config.toml
num_attention_heads = 2
head_dim = 128
norm = "layernorm"
positions = "learned+rope"
rope_theta = 10000.0
bias = "all"
init_std_qkv = 0.0277
learning_rate = 0.00181
MLP neurons of a small language model. Each row is named by its layer, matrix (up: input weights) and neuron, and shows model dimensions 96-191. Each number is 200 + 20 x the weight over its row's rms, rounded and kept within 0 to 999.
After each neuron's rows, "fires on" lists the tokens most often at its 100 highest values on Wikipedia text that the model never trained on.

L6.up16,178,204,221,190,219,197,208,184,213,210,184,230,196,208,212,261,205,225,213,212,177,201,199,210,230,258,228,191,193,177,204,205,202,166,212,194,225,241,208,222,215,199,201,199,162,224,207,236,175,180,206,211,176,236,168,200,204,201,198,231,183,209,256,199,205,158,211,197,201,168,200,180,216,206,207,191,150,217,226,192,239,195,185,211,183,206,203,171,182,209,181,167,203,231,211,222
fires on: "-", " |", "|"

L2.up84,191,193,202,220,251,206,172,217,181,219,192,226,196,200,205,216,195,219,206,176,200,160,212,216,182,179,185,220,204,179,240,196,201,221,221,211,180,194,185,228,209,168,185,190,196,174,216,212,249,219,187,197,233,200,164,190,228,237,216,186,203,187,237,189,191,192,246,215,205,219,178,238,200,233,201,186,190,240,188,212,246,175,208,176,206,181,231,171,202,218,234,180,206,220,193,198
fires on: " \"", "et", "er", "or", "st"

L6.up131,174,212,175,209,193,192,187,186,212,150,228,181,176,197,219,187,211,189,187,184,183,185,216,175,225,209,198,172,206,223,188,228,200,240,197,222,236,225,207,180,201,179,224,203,173,204,230,215,213,195,210,201,204,213,150,186,173,212,172,197,179,235,173,185,187,200,191,184,234,176,244,197,214,187,227,204,193,203,188,209,226,203,180,200,207,190,182,198,194,189,181,204,237,210,210,173
fires on: " g", "9", "e", "l", " of", "8"

L2.up151,204,202,211,173,250,179,203,249,202,212,210,231,172,186,194,226,200,235,203,219,224,215,199,201,207,219,194,208,209,208,193,219,203,193,154,197,225,201,220,196,192,219,180,217,193,197,235,219,185,235,193,202,211,185,223,182,216,194,171,173,181,205,202,177,198,193,201,217,192,197,197,201,163,196,202,174,200,218,197,171,192,174,202,222,168,210,239,191,193,216,220,207,188,215,212,233
fires on: "s", "as", ",", "es"

L6.up375,162,188,215,178,206,202,180,191,170,189,207,207,186,195,243,168,193,233,209,188,193,201,242,182,178,217,190,217,209,175,188,224,240,224,211,170,208,186,189,206,216,228,202,203,229,194,216,222,173,203,160,203,195,217,201,173,221,229,180,196,196,173,160,195,222,188,193,248,160,211,225,184,239,197,197,226,212,183,165,213,220,220,190,220,207,194,177,203,185,211,213,213,213,228,212,204
fires on: ",", "0", "1", ".", "5", "4"

L2.up512,228,194,215,186,218,177,203,218,237,203,240,184,187,158,171,190,194,239,218,188,183,202,211,216,234,193,178,192,199,175,156,207,175,192,209,188,241,215,209,215,233,194,184,167,211,224,192,193,181,172,197,188,231,182,183,228,167,213,205,224,190,210,224,184,199,177,217,206,245,199,223,175,171,177,213,205,202,212,175,189,220,230,206,218,196,179,171,188,219,188,198,194,193,244,232,204
fires on: " ==", "==", " ===", "==="

L2.up914,179,217,203,203,190,205,182,172,210,188,173,203,208,183,218,198,198,191,143,207,195,192,212,180,172,182,197,191,197,191,219,194,172,191,226,185,203,200,192,212,230,214,228,193,175,192,211,200,230,202,189,207,216,213,205,170,218,188,220,217,178,154,189,217,189,237,174,190,194,205,185,165,187,209,167,218,200,196,163,198,245,222,181,235,185,196,205,194,167,202,158,154,204,204,195,220
fires on: " that", " these"

L6.up647,183,199,236,164,174,222,222,198,202,220,176,204,190,209,155,168,172,197,215,211,195,182,200,209,185,236,228,200,176,189,204,190,182,140,204,222,186,212,213,175,179,220,204,198,216,196,212,241,202,235,235,200,148,215,226,212,202,212,187,185,207,197,176,175,209,202,186,226,203,195,217,192,194,186,196,227,188,203,176,209,176,212,203,217,219,230,220,193,229,182,178,178,199,210,195,180
fires on: " |", "|", " to", " of", "M", " in"

L6.up159,189,211,183,219,190,182,219,170,216,183,209,191,231,172,220,207,234,202,198,223,199,210,196,196,242,208,209,208,217,228,164,187,201,216,235,216,227,183,184,257,175,178,242,188,187,252,184,219,187,192,196,177,236,214,158,199,172,190,169,217,216,208,193,194,175,223,191,197,156,211,229,202,210,212,227,190,173,208,238,205,207,221,187,183,194,180,211,173,194,190,190,217,176,186,185,203
fires on: " g"

L6.up347,206,191,202,217,176,190,173,242,195,191,206,222,213,221,164,188,193,236,215,209,159,211,183,172,197,199,212,192,217,209,175,242,201,248,188,218,188,206,214,204,196,192,223,215,208,199,205,194,209,226,179,227,214,197,183,218,177,216,232,203,200,190,163,188,155,214,212,191,196,187,197,210,203,119,217,238,228,244,179,209,191,190,181,171,180,209,198,186,205,205,190,195,217,190,189,179
fires on: " N", " M", "\n", " Am", "br", " n"

L6.up841,163,195,213,148,205,219,216,221,216,202,211,200,176,172,182,214,234,206,197,212,210,185,191,176,191,249,214,164,199,216,185,221,176,228,196,226,205,212,203,195,223,199,219,232,233,178,212,237,207,242,174,181,185,193,208,182,177,208,183,208,171,181,205,175,176,207,225,204,199,211,206,201,185,196,209,210,214,178,180,194,185,183,159,178,213,229,189,203,173,201,181,197,209,196,199,217
fires on: " of", "-", " in", " l"

L2.up190,221,202,182,222,198,188,183,196,221,189,199,233,168,214,172,198,172,196,211,202,226,205,169,176,192,167,179,190,200,197,209,213,199,194,162,198,164,166,204,220,205,174,168,181,187,175,241,232,211,202,225,205,210,170,198,173,196,179,169,222,195,230,185,176,185,182,228,209,212,215,193,208,174,211,165,183,198,205,188,221,184,173,220,208,171,188,214,206,203,192,197,199,213,210,181,215
fires on: "1", "2", "3", "us", " le"

L2.up461,202,171,209,182,182,213,175,194,172,208,193,212,162,177,215,210,213,204,220,201,211,189,192,221,190,203,165,203,223,170,229,213,221,177,195,187,208,231,205,214,203,184,211,206,205,142,227,211,224,192,214,184,213,194,217,213,200,218,202,189,212,246,218,189,215,188,174,213,262,203,231,214,209,203,194,237,230,180,211,193,177,174,190,206,207,201,204,158,205,176,194,194,206,192,195,226
fires on: "'", "c", "u", "ranch", "ou", "ra"

L6.up269,167,223,227,202,180,163,190,194,192,186,190,176,196,172,157,185,199,234,211,239,190,188,183,221,204,204,170,195,169,179,199,202,199,187,172,231,189,205,170,185,214,206,211,232,226,169,242,174,224,209,178,202,185,218,181,177,168,182,190,206,208,225,198,178,186,187,192,168,234,227,211,195,211,178,208,190,186,228,184,191,204,235,189,213,214,190,223,174,167,228,202,203,237,205,175,235
fires on: " with", ",", " |", " &", "|"

L6.up184,210,201,195,185,179,203,224,174,201,193,200,207,176,201,193,189,217,188,206,182,189,203,227,211,241,187,217,176,196,189,196,201,232,196,211,181,192,193,220,188,206,204,177,218,221,178,203,208,197,179,197,246,213,222,185,187,217,232,155,183,199,190,195,206,208,203,195,220,212,231,203,182,205,168,237,194,180,192,215,160,233,222,206,187,198,206,209,198,196,185,212,186,223,225,209,231
fires on: " s", " in"

L6.up366,227,192,238,215,217,199,199,208,184,182,220,216,193,211,199,190,207,207,200,203,210,221,212,187,219,173,214,187,208,176,188,205,182,242,148,204,218,217,194,184,213,226,155,194,220,213,226,168,207,185,185,201,182,184,222,210,196,178,198,227,220,226,177,187,200,229,194,183,191,189,179,171,212,192,153,212,200,192,219,189,195,205,218,184,193,177,181,198,213,176,165,202,183,222,237,165
fires on: " to", " an", ","

L2.up116,205,210,215,227,222,187,215,171,207,186,192,218,215,210,192,202,209,194,193,196,215,216,200,209,163,248,201,192,204,195,194,190,201,210,204,177,197,188,179,212,175,230,212,185,209,190,223,203,180,196,166,193,217,191,157,211,191,202,215,243,198,192,196,202,173,244,185,236,196,194,178,212,193,186,214,228,182,194,177,198,199,234,190,178,214,171,237,183,188,165,211,223,203,224,201,191
fires on: " of", " Best", " for", "al", "-"

L2.up842,189,203,214,183,244,210,203,193,196,193,181,181,203,177,224,181,188,199,210,192,182,178,201,201,229,207,184,225,173,185,196,197,190,204,205,211,203,196,203,233,233,177,239,191,202,186,182,233,206,202,218,200,198,242,209,216,153,189,190,197,212,184,206,236,227,214,221,185,203,225,184,190,227,249,183,205,216,218,137,202,186,198,220,190,227,212,196,157,221,207,161,216,204,207,227,220
fires on: "==", " =="

L2.up700,212,202,197,163,220,200,196,201,208,213,181,202,236,201,218,237,155,199,179,202,222,189,224,223,190,189,193,193,213,232,181,174,189,180,185,223,225,198,201,156,201,202,171,192,189,174,198,212,170,190,198,177,253,202,177,200,198,208,235,185,190,186,213,185,227,193,209,222,236,206,206,190,180,238,205,181,217,192,216,202,197,166,184,216,197,197,192,193,224,203,200,176,220,208,172,221
fires on: "h", "al"

L2.up685,224,176,235,239,192,168,234,226,227,193,206,187,210,211,208,174,210,193,211,210,220,187,192,178,203,218,176,180,212,218,212,208,165,200,219,197,193,200,217,203,199,212,213,278,199,215,178,186,194,221,179,207,216,206,187,206,225,203,189,274,231,175,198,186,188,210,194,221,186,204,194,197,236,139,192,174,200,235,185,227,201,192,192,202,164,221,195,178,180,202,206,188,221,177,193,183
fires on: "\n", " were"

L6.up210,212,185,202,196,262,218,200,163,221,241,205,180,227,192,201,188,198,202,209,186,207,175,214,229,228,159,216,180,215,179,196,222,221,188,223,207,177,202,169,170,212,235,162,236,216,224,192,183,214,191,184,195,204,200,207,193,156,182,187,213,203,222,205,179,207,228,193,210,223,198,201,173,233,185,191,166,195,233,256,180,215,197,162,207,216,210,216,238,206,232,171,215,200,209,175,202
fires on: " the", "s", " Japanese", " and", " American", " Army"

L2.up529,210,201,229,177,167,186,213,207,238,203,199,174,204,209,184,183,182,178,195,167,215,217,188,213,228,180,191,170,188,191,210,186,212,219,182,203,196,183,230,202,202,185,215,172,217,227,191,227,211,199,195,184,218,169,179,177,187,183,205,222,195,203,190,262,196,187,230,226,190,236,173,213,200,269,177,184,166,177,202,168,193,177,208,202,168,211,185,175,233,172,170,195,206,171,207,208
fires on: "1", "2", "ing", "K", " |", " "

L6.up660,210,216,200,204,247,179,184,171,207,203,215,196,175,194,175,218,194,198,210,205,218,152,196,204,202,198,197,220,219,202,188,182,171,218,247,245,198,240,205,184,206,212,212,204,184,204,209,206,207,183,213,209,207,205,179,177,197,199,194,182,216,210,177,214,180,207,186,225,209,184,211,184,207,211,181,208,229,202,173,162,223,192,201,197,225,196,188,173,201,189,168,207,165,198,193,201
fires on: " St", " elect", " met", "it", "t", "st"

L2.up996,242,190,200,208,150,215,218,161,227,200,205,189,211,196,251,192,179,188,239,165,191,165,201,200,231,215,188,208,194,209,190,219,182,207,216,229,192,233,211,177,219,216,207,183,213,203,170,201,195,210,210,208,181,204,181,180,191,187,203,207,198,184,208,207,205,179,222,176,228,202,176,184,182,195,194,202,211,207,221,192,202,237,186,201,212,201,208,196,195,188,246,211,190,209,222,188
fires on: " and", ",", "omb", "ice", "rom", "'"

L6.up487,153,177,193,202,225,221,232,185,181,200,216,193,198,198,214,191,189,193,209,189,154,175,193,202,219,206,208,213,208,200,194,205,204,181,219,189,196,196,229,196,189,217,162,207,218,210,206,213,220,232,224,214,202,220,218,199,158,219,157,189,157,182,226,187,183,189,205,213,190,186,198,184,205,188,163,164,183,184,201,204,237,225,188,239,217,199,212,233,162,207,197,217,186,209,185,219
fires on: " the", ":", " and", " |", ";"

L2.up57,171,222,229,206,199,246,205,197,178,159,220,190,180,185,204,217,204,207,219,192,172,227,213,257,171,172,220,205,230,205,180,186,189,179,183,215,189,220,178,210,202,229,208,210,237,239,208,225,210,219,198,211,201,186,190,216,200,228,162,211,218,199,192,194,190,202,186,181,234,184,193,190,189,228,182,180,226,182,216,235,228,201,216,208,188,234,204,201,177,190,203,214,204,215,207,148
fires on: " ", " of", "ist"

L2.up688,185,181,217,182,210,177,209,204,182,236,229,250,203,202,206,208,164,164,203,208,205,197,197,171,198,214,207,225,190,192,226,235,162,203,216,201,164,181,159,193,207,159,199,205,237,199,200,186,212,207,201,208,186,166,205,191,240,184,202,195,202,218,210,202,162,187,181,196,198,203,212,197,179,209,178,195,214,214,188,241,231,191,178,185,187,231,191,196,226,215,205,181,209,201,244,212
fires on: "s", "ch", "line"

L6.up322,163,192,202,205,191,189,208,184,177,214,155,211,204,239,184,211,224,222,253,242,182,175,236,244,203,224,217,206,156,219,185,228,214,195,174,163,196,177,219,229,204,205,203,184,220,200,167,247,196,244,187,251,203,219,187,207,195,227,225,210,198,195,171,196,161,218,185,213,184,214,193,211,181,213,218,216,200,197,192,192,198,182,192,182,196,232,227,209,197,163,209,199,201,223,194,196
fires on: " of", " in", " during", "During", " ch", " During"

L2.up31,194,181,232,176,198,229,179,195,215,188,206,185,168,183,155,239,181,227,195,194,205,193,192,223,185,192,202,211,198,200,145,221,171,214,197,205,205,210,205,211,161,213,185,202,225,174,204,241,178,236,210,216,209,193,163,190,233,193,200,211,210,200,226,200,171,203,187,207,190,210,216,203,200,184,216,193,200,193,210,199,193,193,184,206,196,238,206,187,179,183,223,187,219,229,215,199
fires on: " ", " |", "le", "|", "2"

L2.up754,180,193,217,235,221,174,190,195,203,150,210,231,216,181,209,200,207,168,191,209,216,222,229,248,211,186,175,214,195,208,173,216,189,201,202,207,210,144,184,201,195,229,168,181,190,224,226,198,221,208,206,215,201,185,191,204,206,211,220,246,209,212,212,195,198,228,178,207,200,212,210,230,204,196,208,212,177,182,167,201,179,219,195,231,204,197,208,171,208,195,199,197,215,250,167,191
fires on: "ad", "aph", "-", "ical", "ass"

L2.up823,214,200,216,216,223,170,187,193,191,218,177,207,200,167,202,203,178,233,214,185,180,202,193,230,214,171,223,172,230,200,191,205,202,218,200,185,171,218,203,219,215,170,198,215,193,210,215,169,170,198,243,217,177,209,168,199,225,187,211,188,187,210,173,182,222,192,201,196,238,189,222,221,210,242,165,206,179,193,167,213,202,191,184,205,159,198,241,230,210,205,197,215,185,207,195,214
fires on: ",", " ", "a", "ad", "am", " family"

L6.up473,218,236,206,233,190,215,196,215,205,205,198,174,214,205,174,204,211,205,205,193,191,200,197,247,197,230,193,206,187,178,178,177,159,182,203,225,224,204,206,190,217,171,188,193,193,218,201,180,189,235,200,211,222,206,196,207,170,180,227,200,164,211,242,204,197,201,168,230,252,205,193,203,207,227,200,173,186,189,222,222,214,194,170,167,180,207,223,214,234,199,186,197,202,238,193,193
fires on: " h", "ic", "ian", "h", " Spanish"

L2.up626,207,214,216,215,217,175,216,202,206,168,215,215,204,197,207,224,207,173,231,192,226,190,202,220,228,197,183,198,213,221,224,212,206,178,218,195,176,206,168,145,178,210,178,183,231,271,218,178,193,186,175,191,188,190,209,204,223,189,194,222,229,218,201,194,203,230,196,206,183,210,213,196,205,180,218,217,230,183,188,187,197,223,205,163,184,184,232,200,187,176,186,164,228,189,157,193
fires on: "–", "-"

L6.up330,195,194,195,213,219,199,211,237,204,192,164,223,210,188,219,186,204,208,164,202,214,215,218,222,165,180,215,181,188,223,196,231,237,187,235,198,181,194,167,197,204,165,207,190,191,190,236,200,197,242,185,212,210,184,213,171,188,215,213,225,200,199,193,191,242,186,173,173,173,211,181,223,226,211,250,206,201,217,210,179,207,179,168,227,200,189,203,216,190,214,210,195,141,219,198,225
fires on: "1", "5", "b", "6", "0", "3"

L2.up675,190,182,198,195,207,218,178,198,195,168,197,219,168,209,200,201,201,176,222,195,170,192,229,224,214,184,186,213,200,222,179,150,184,186,196,191,162,210,183,247,200,208,216,162,232,258,199,212,259,186,179,178,188,174,228,197,191,171,210,210,203,203,207,191,221,201,199,208,211,193,189,215,214,181,189,217,183,239,210,221,209,174,208,217,207,196,189,217,199,228,186,162,183,230,187,182
fires on: "ar", "ed", "at", " of", "ent", "ut"

L2.up86,205,225,208,202,177,185,193,189,234,212,195,228,177,193,204,209,210,193,189,207,205,175,219,205,205,203,215,205,186,186,218,196,210,227,198,161,213,219,211,248,211,205,193,164,177,140,223,224,166,196,213,203,192,217,203,195,209,216,227,200,186,203,196,183,186,175,210,196,205,236,228,199,186,211,220,188,221,172,252,196,186,170,192,204,191,206,196,177,178,191,203,202,204,186,194,221
fires on: "-", "ac", "c", "u"

L6.up451,169,183,214,202,198,215,219,210,177,194,216,206,206,195,190,189,190,195,192,196,205,183,192,197,206,193,209,178,186,204,187,188,195,165,193,189,200,188,225,215,207,177,205,207,211,238,168,239,222,176,203,209,212,195,196,229,175,229,195,185,189,183,180,186,213,217,185,196,240,185,210,214,207,243,206,206,183,201,192,195,218,233,200,185,178,166,213,175,203,195,204,191,203,186,200,215
fires on: "-", " ac", " sk", ":", " •", " ext"

L6.up534,175,201,193,202,215,207,176,182,179,207,225,190,182,229,201,196,189,225,169,229,225,176,209,168,213,205,203,216,196,212,190,212,197,210,196,193,208,219,221,230,197,211,188,203,227,221,221,180,187,199,204,188,171,243,182,192,201,199,202,189,224,192,175,203,229,184,172,211,207,219,186,166,243,206,208,189,180,188,230,178,208,211,179,199,199,203,201,196,229,164,206,174,223,216,195,180
fires on: ")", "\"", "1", ",", "2"

L6.up112,165,150,226,221,186,187,236,172,228,224,189,147,196,211,208,210,232,231,203,199,186,197,232,192,225,198,186,183,199,151,210,200,218,248,190,206,190,213,202,187,199,196,162,197,220,173,212,198,200,187,206,195,197,231,239,212,224,195,178,225,161,171,176,202,183,217,198,184,193,188,197,182,199,181,196,225,204,186,215,215,213,201,208,196,217,200,226,196,211,197,216,191,206,218,222,180
fires on: "S", "t", " p", " /", " s", "f"

L6.up85,208,226,206,211,193,175,169,194,222,190,197,192,207,194,214,169,207,204,191,213,197,189,180,195,163,186,212,235,218,205,189,222,208,177,212,227,209,221,188,189,230,210,204,197,200,175,193,225,204,233,188,220,183,224,192,195,240,173,235,184,209,205,205,182,194,206,185,182,235,164,230,193,209,181,193,198,204,235,216,233,215,210,151,155,191,198,219,177,188,199,220,198,199,192,205,168
fires on: " who", ",", " also", " I", " he", " she"

L2.up775,182,196,181,191,215,164,181,236,235,166,194,180,200,224,211,226,209,197,207,192,198,173,220,190,189,227,208,185,197,196,201,250,204,189,211,194,192,191,214,219,200,175,208,225,164,208,172,195,193,209,230,195,180,224,198,205,191,198,218,199,179,224,227,191,209,192,183,222,204,188,187,195,216,181,202,174,180,193,215,221,194,233,205,220,188,206,221,215,186,249,256,190,162,228,171,228
fires on: " ", "2", "en", "u", " |", "ad"

L6.up298,187,204,230,164,176,209,211,189,189,181,189,218,182,217,207,227,215,168,227,202,237,202,194,182,219,183,218,162,181,183,251,208,208,227,215,214,193,212,199,206,196,208,183,218,199,209,160,255,201,215,197,178,209,188,209,179,185,175,211,231,200,194,212,176,209,189,250,224,209,181,179,213,193,209,202,191,216,199,218,208,221,184,187,202,189,179,221,178,175,198,220,231,191,221,197,182
fires on: " the", "1", "U", "9", "S", "7"

L6.up122,211,215,189,203,213,171,199,190,208,185,163,209,168,194,192,218,213,218,218,191,185,186,189,213,204,218,201,193,171,194,227,210,134,202,195,186,223,191,244,191,191,193,198,186,195,213,231,204,224,233,213,173,172,207,188,179,169,195,221,187,181,176,199,226,172,170,166,191,229,192,216,158,182,220,241,216,183,226,182,217,234,203,179,227,176,214,162,194,187,211,168,195,201,213,195,232
fires on: ",", " but", ";", "though", " if", " that"

L6.up946,192,210,224,224,213,239,229,204,246,182,225,257,168,213,183,189,198,159,168,197,217,220,192,183,184,183,214,197,163,231,210,226,176,199,157,197,231,192,193,217,214,173,195,211,219,200,203,219,212,193,176,206,210,229,181,186,186,188,210,181,193,234,190,176,182,226,169,206,201,185,181,190,216,216,192,218,227,162,187,187,206,176,209,184,180,207,187,222,235,192,181,212,198,241,188,224
fires on: " to", " Rev"

L6.up779,199,205,218,191,208,202,183,204,195,215,183,195,199,212,201,213,209,217,212,216,210,205,208,188,194,148,182,218,208,182,220,206,212,196,191,170,202,180,186,228,218,194,180,239,214,189,224,181,207,217,192,158,214,194,190,204,197,191,183,197,161,164,178,198,199,185,223,231,190,215,201,195,190,197,201,224,218,190,155,185,226,202,221,168,214,172,171,191,212,160,215,179,198,197,235,211
fires on: "\n", "S", ".", " \"", "1", " more"

L6.up381,203,205,208,190,195,179,183,218,233,235,183,199,169,203,206,207,221,205,172,223,190,193,212,179,205,187,207,174,206,191,206,189,190,179,207,209,217,196,198,192,187,178,179,230,201,207,209,216,215,213,176,206,201,218,192,220,166,212,163,188,180,203,197,193,201,202,203,233,218,212,232,188,192,214,185,176,176,179,238,178,200,205,179,205,161,224,211,161,247,199,187,241,206,235,202,229
fires on: " a", " of", " for", " in", "A", "ed"

L2.up730,186,205,224,203,166,225,190,205,228,196,207,214,152,220,225,156,176,210,216,202,190,232,170,198,229,184,206,173,191,245,230,198,203,184,236,185,202,227,166,210,183,189,194,206,183,183,180,180,215,195,178,196,172,222,205,237,162,194,212,209,190,216,195,214,195,192,195,235,211,188,187,210,224,219,162,197,183,179,186,219,183,205,184,171,170,197,226,220,213,195,222,215,187,211,162,242
fires on: " |", ",", "8", "6", "0", " "

L2.up972,232,222,197,185,225,202,208,183,167,229,193,214,200,182,189,181,217,236,229,180,193,222,226,229,255,200,237,186,182,172,183,234,191,212,213,167,211,185,218,225,225,174,234,168,201,217,211,222,215,175,210,182,182,235,239,226,205,175,228,196,208,257,207,198,224,214,203,211,194,185,212,186,186,199,192,219,184,206,184,195,208,200,187,213,179,218,208,166,251,231,185,180,221,218,215,184
fires on: "===", " ===", " ==", "==", " |", "===="

L6.up733,201,164,210,216,216,193,180,192,191,202,219,238,193,204,169,212,184,202,186,210,217,160,223,188,204,202,167,238,186,203,226,168,182,189,188,228,197,204,219,160,210,209,198,201,198,191,223,205,211,197,179,215,170,201,209,184,185,222,192,220,200,220,205,190,151,198,211,195,193,198,223,181,227,192,205,221,164,191,207,184,220,261,194,181,218,214,230,215,153,170,232,170,213,161,227,195
fires on: ",", " and", "),", "-"

L2.up962,163,199,204,239,198,190,198,173,208,217,190,198,195,223,226,183,205,202,209,165,212,212,181,228,218,208,248,187,227,183,211,168,191,171,213,187,196,250,201,201,188,185,237,228,222,183,219,197,192,214,193,222,179,234,190,248,231,205,213,194,206,197,209,194,174,179,215,197,199,223,164,162,203,172,177,176,202,207,237,229,225,223,186,207,214,177,160,190,203,169,242,171,183,195,173,231
fires on: ",", " |", "uk", "ay", "uz", "."

L2.up186,231,219,165,192,212,206,191,214,223,251,209,230,191,222,169,211,207,207,170,217,222,186,194,203,197,202,224,224,176,204,202,224,175,223,217,201,169,207,217,191,193,178,226,215,210,197,214,186,173,198,185,175,179,186,200,223,249,205,196,191,222,210,202,176,193,138,177,173,169,211,225,209,199,178,187,158,198,197,201,225,187,206,186,195,209,196,211,204,220,222,182,203,222,189,207,195
fires on: "er", "an", "in", "e", "s", "es"

L2.up694,183,226,170,186,213,195,227,211,181,184,170,221,222,215,224,192,202,225,239,196,248,208,220,237,192,228,208,190,220,184,207,200,207,242,218,174,176,192,146,204,204,229,201,171,210,209,186,217,179,179,186,163,191,206,204,209,187,193,186,168,184,207,216,179,178,197,243,210,189,194,164,209,216,226,186,193,198,191,198,211,208,204,210,191,195,171,195,207,190,225,226,192,230,215,151,215
fires on: "7", "ut", "et"

L6.up230,176,178,196,177,209,194,206,206,189,210,222,206,223,195,211,207,215,199,207,217,206,207,203,220,200,194,185,206,221,187,185,233,179,204,168,211,202,170,163,195,167,205,166,204,207,219,224,186,208,212,208,155,210,175,233,189,222,249,203,169,196,196,222,195,171,183,191,182,215,193,146,189,184,177,201,171,211,217,213,216,217,177,214,210,187,182,218,208,210,224,211,186,192,197,146,210
fires on: "s", "es", "ers", " people", "ents"

L6.up518,218,223,179,176,237,219,174,202,211,206,223,195,198,221,166,219,184,227,201,182,197,218,227,201,216,177,160,232,184,145,211,184,192,252,203,184,184,187,180,196,218,182,205,210,206,202,206,226,191,179,185,203,197,190,193,169,198,179,184,184,202,200,200,217,224,186,188,226,186,227,206,182,193,215,139,240,163,193,195,192,208,191,196,184,177,207,195,160,179,210,204,200,231,229,197,220
fires on: ",", "),", "1", "-", "\","

L6.up805,165,202,207,159,171,215,224,229,204,204,177,218,219,181,180,192,183,201,193,189,192,244,210,199,179,221,229,180,157,175,183,239,189,242,205,200,185,221,213,187,196,202,202,201,218,176,210,206,209,186,241,189,171,210,221,218,177,235,160,202,213,204,181,201,200,219,201,231,197,201,237,203,195,210,212,225,167,164,168,213,223,159,203,226,159,168,200,198,205,169,241,208,186,216,201,198
fires on: " |", "|", "\n"

L2.up248,214,167,220,205,174,211,190,197,225,180,207,195,195,206,204,177,200,212,193,201,228,189,208,199,212,192,201,244,206,212,181,205,202,232,171,236,172,200,168,200,194,197,192,202,208,205,183,179,226,228,177,212,168,207,216,201,191,189,198,212,209,215,184,184,193,200,255,161,211,202,203,214,224,179,182,142,200,182,211,216,205,239,193,244,228,196,227,243,196,209,228,213,210,179,211,172
fires on: " and", " &"

L6.up106,204,187,191,226,178,195,225,234,212,215,196,214,229,191,204,178,201,181,204,221,210,194,232,201,216,171,207,182,209,197,200,210,218,259,216,191,193,170,197,206,215,216,202,197,159,182,187,215,203,194,179,190,198,187,180,192,175,186,215,191,183,219,194,213,208,204,202,193,199,215,204,213,203,199,186,197,180,205,177,199,252,187,189,205,200,217,214,187,193,222,205,174,155,184,208,208
fires on: "9", "8", "2", "1", "0"

L2.up423,197,215,177,160,205,216,207,186,222,203,177,164,214,204,209,173,184,246,238,172,204,204,216,250,198,191,218,243,199,195,163,172,209,242,232,197,192,214,202,165,226,211,224,168,220,186,184,188,230,214,210,197,226,209,214,160,181,149,209,246,210,182,183,194,190,185,197,200,230,218,207,198,190,210,226,184,179,182,174,172,217,192,201,188,183,197,212,229,211,191,179,178,204,186,181,236
fires on: "1", "2", "ast", "3", "ust", "amp"

L2.up974,204,194,180,179,212,226,201,186,207,192,190,205,195,220,179,178,192,185,194,204,204,197,201,203,186,191,170,206,210,183,187,186,177,208,208,201,178,166,243,194,229,188,190,161,198,192,207,207,224,231,194,204,188,214,186,184,176,208,201,179,187,185,184,183,198,225,220,209,170,187,174,209,169,226,192,201,153,184,173,196,233,203,187,224,235,216,211,209,187,211,207,197,213,194,141,200
fires on: " that", " of", " and", " to", " on", " who"